config.toml
norm_place = "pre"
qk_norm = false
tie_word_embeddings = true
init_std_o = 0.0
lr_head = 0.00649
train_tokens = 535100000
max_steps = 8165
MLP neurons of a small language model. Each row is named by its layer, matrix (up: input weights) and neuron, and shows model dimensions 48-143. Each number is 128 + 24 x the weight over its row's rms, rounded and kept within 0 to 255. Numbers have three digits each.
After each neuron's rows, "fires in" lists the words (lower case) most often at its 100 highest values on Wikipedia text that the model never trained on.

L2.up166:127172074143132155145155160112157086106126154127136121109121143157073126126114155122152139131178091158136120129186146127124140143155110147110130094125148097123172075148114117133119131163127115131097129109097122113122113141156138119147131181137153126112143124123174128178140169132125158141
fires in: "state", "mexico", "federal", "not", "men"

L2.up1103:167150135098091169166122103149076088126138112098173137152111108111162124110112119126167073118133134120087137124147071143152121104143102158112156124150141138134136117124155185083138097137128132140111177133108146119127145144156100119126141104114119139124137145129093163165149080093109142138
fires in: "year", "years", "months", "career"

L3.up719:143124123090087098105120116135110094113139131147149135149155111119161234123151138130110105121149113091107142132127051156120113110155126125098155148127098096115100146116098120131122127058138200124114107144130118138135189119128136109152135098143125154106094167130138099151147155120149138108
fires in: "so", "most", "very", "more", "too", "family"

L2.up1335:139088121126120102146131135144148103135091110091123152104138143113179154128101126126150113125181185150163180162133116166117107131103157145132164072140127111102119138155121170113102138166141108150167118122093117167135168112089112135120151145122095157171092058167149128125161142108167201161
fires in: "label", "formats", "date", "event", "source", "elevation"

L2.up743:117149090113099130128141146107119101114104113135090128118121131149126109114143083122131131109126173125159168138170111144092099138099148156087149150122107107125109143034113152121131143053121140128124125117161129113135181095129107133121136115136075136131105107094141111148087118147085140117
fires in: "film", "films", "television", "names", "singles"

L2.up1516:123140121142126135124103150106150117127133132147156115124114158094122203114142111135121130119163124094120148123180133119144134151156115101124097126155051095168102111126123118122124133093149141128139165116166146122147129073120131093138138073122106149075119133123112134138146169135112135191
fires in: "their", "children", "women", "men", "students", "girl"

L3.up183:085116077143159124150149110118165124123142114147128125095138132127136090111149137147100107105147101089106130130165122155095149138169141137118129147135124120152126155116118127174116125125145153123091136130158115099137129157153137125161112168120205113145118130089123113142145174073104149135
fires in: "be", "place", "win", "competition", "play"

L3.up377:139088120174137131117147131137156105154126134148174125122127152139153183091132069106109096135144110129113162168108068157129130168075096129132103122151129119110136085106127113105114125131141153148128171101168161118125177136188115089153139130131086157150117113145105163168128097080129122132
fires in: "by"

L3.up1516:150119110130088129142138150100101108146115101140121114126143130080123138112117111141115108144144140131164124118181166147150096136125134152136105104133117122127125123105150099118135141131127127103134149134104108119148130121112163147167139157151122077094119122125149110131148151148111131134
fires in: "people", "men", "population", "man", "city", "women"

L3.up125:095088163161102168098156135143095132097125127143109086117101165087106088108120067115160159114142093141070147157181112148153146129149085129129138114161109129137137126124109130124128108114128123147098177130109146133164104122130129099099128166140124118122151111089117133120099127125127115147
fires in: "of"

L3.up529:088145115132139126145142107143148125129149149115154154134142110069163177068128122121140077118113108116150123173079140116129135106148090134127136108130122150112118132113106171129139126148133134110117152136140162147144119126131095122138127115120112173127074139117112151174135088115148123161
fires in: "song", "album", "preceded", "artist", "details", "songs"

L9.up955:129102131158138112109161127086113138120130171172112107080128101134158120133152092142133163131148090103081167159131093142123100117121116141132123131109126141127132107183106150129079095094151120144131140123099151073168124131142143140144128128144157084142130157091153111112121120115129139114
fires in: "of", "place", "state"

L2.up840:126164113113096118118143169125123127141155122116155127149147135101130151107122119136109143115163166125164102125105134102123128153108153128111156142143147112105111132111158159128126140149132119117135169153151145144156116107123138091096135178157116154128141142104132127173127150131095142161
fires in: "song", "band", "club", "artist", "member", "character"

L8.up1237:089114126134128122132130082154086092102101152116141149130157140128134145120129109127121141088112151042134081157115110129143126113119103161099127125100155122133089135157164134133168136125137136121066163184138155153138150082125122098143122156153112110119144145121107085117094146106141137134
fires in: "two", "several", "three", "four", "many", "few"

L2.up716:136148098103141129146168115126111130141119126143105141115119112136154160101134146143078103138159138092142150131127115107117112160093156142149145088152108107132091150109130092118117154126109129140066126147100128127189144110099146126162144144146093134119086151106139164136134135141083125159
fires in: "games", "works", "life", "books", "gold", "title"

L3.up1535:151139105122124114132138129136115147132172116131145126161149147123139147171117101119075135114124126136102132118144133119130134123119083125122179154110111153098112115134188115116129161116158120128169171115115128099147136128108139153095131067061131077131133136093130121133165124146136107114
fires in: "born", "including", "qualified", "include"

L2.up742:166099101152149147113147103142128112115118123141149121161146188099137138116115083086116111140150127100124121125121114134132135153105141112155131142132158123115128127134107118113113122126157141125109181106157156135131119116146091106153147076152152103143127110146134124135102142092128127131
fires in: "into", "its", "through", "by", "professional"

L9.up682:128118093141149119145167100100111139129145150135103130141136155148148151091126114141131193118170138158107144145120052120114106202141134157145127133138130095105123103086135153087148125154139114110114126142108071107127169090133136133183144143123079181084096133112126162131088094121133109127
fires in: "1", "out", "end", "4", "october", "a"

L2.up1029:088104102143126143138126145124138114171109120072130147073111120109133136114128110136105113108156153153137143129169121115121153124097147109154165100098123122107117152094123139132135129102132149113076125155110116132166130107163117106119106103098105117105063142117116137132092107111142103103
fires in: "work", "works", "music", "play", "record", "writing"

L2.up202:111162193138133155112124138129153125101100113095129162123152141140119129092094110102143137137106115145104102149126130183137167140105112135140095124156105113140156128119135113171106115133117130137152129099085138130166167095121122128121132118108139134123108124142142141145116131134142145144
fires in: "from", "this", "across", "range", "country"

L3.up1208:127133125150139119150135129082101118120124127157147123069118153103108115093132096121090122123140150148135172163168121111115094124129112103108140132128118159122141184099121099160135142127141117122076172106104118157169111091118178159164122194074139081131124090110132092133076108106095105160
fires in: "country", "club", "single", "event", "track", "wing"

L3.up335:154176128121147158124208120147145093147125091084142130131146123147125123126103128133143144136142089138103155148151081138155096143102120135108181117145106120083151157102151144104122099130129139125140117122125140103114110151130135084102139103146121113109148163145188128135172140111130158145
fires in: "years", "days", "back", "late", "minutes"

L2.up1392:122123093189158144153077122127131120165083132134127144091147169132139182102130144127109152095142204140076133106131126149156125143159160137117099128145126073121099172113098125172132127101142151109104151123131137126146101089137107110119112113131159120104112120112124111119112124094141099166
fires in: "up", "out", "over", "down"

L3.up40:154132131171095139137103134187110134136111135128099141110168134113155185135095121123168189140149160151123122111160119097150083149127123169130093111142142109066105063132153103133129157147114154138140152142123113091135110089143116121108128130119139117129116120156152113149149170138119081176
fires in: "up", "down", "end"

L2.up1316:156133120151130136123127129116126130102104169080155100098124127133128141086114166123142147143129166100109104147089114130159098130056139164151098155153080104117062111089146181097128130077115142140141178145147109074144120141151099092118148112172153148113156136095129144105144102102097105118
fires in: "up", "then", "first", "wife", "long", "down"

L2.up823:132127124161167109138136102134108116120070123134124132112163122134174147098109128133117155117171156137114176129108095130129138148125125106105093141127091105153147120152126109124129154094120111147133178124107138134127141079132107151091149154133139146087139107105179118154134178082149142112
fires in: "when", "as", "if", "while", "although", "like"

L3.up8:170155152151093130136114104119089097109090135125162142104124160107145208071140108126139143133157163123101130138108073131148102109149085142129123158139107116112116092096162132122131158122123108139080164124120144153120094078096100152162142098083129154074134151127097156121117081128132148171
fires in: "while", "two", "those", "when", "youth", "age"

L2.up1495:104139150103088143157125132123115156069137133136140120087119141118109140137129101120118157135125140132118107134121122114107087105100117098123158170140131150111131130107096130096160134116101127155113104091158120085145170153114145122121120092137156087097132070127118144150069086122087103129
fires in: "japanese", "chinese", "england", "portuguese", "french", "india"

L2.up480:126122103100171108142148115118170130147160128131168141140123125124162122131098153119136096136105160127133108144168152116101117131099131141150156104116073110151121123117137112150152171117140146107138129116157123136158093133142111148134111091076175110096106168112164139147167153137116119071
fires in: "be", "works", "technology"

L2.up163:162148178144145151117123108161119155103092140143120120127132163098077178121160133118119149155110149118161141108143081106145118133154072158119120157149119122133108089113143130123130116159117121143172100116141130108109094091137186148084129128097117127066152132145137146126137112097115133107
fires in: "some", "members", "both", "many", "membership"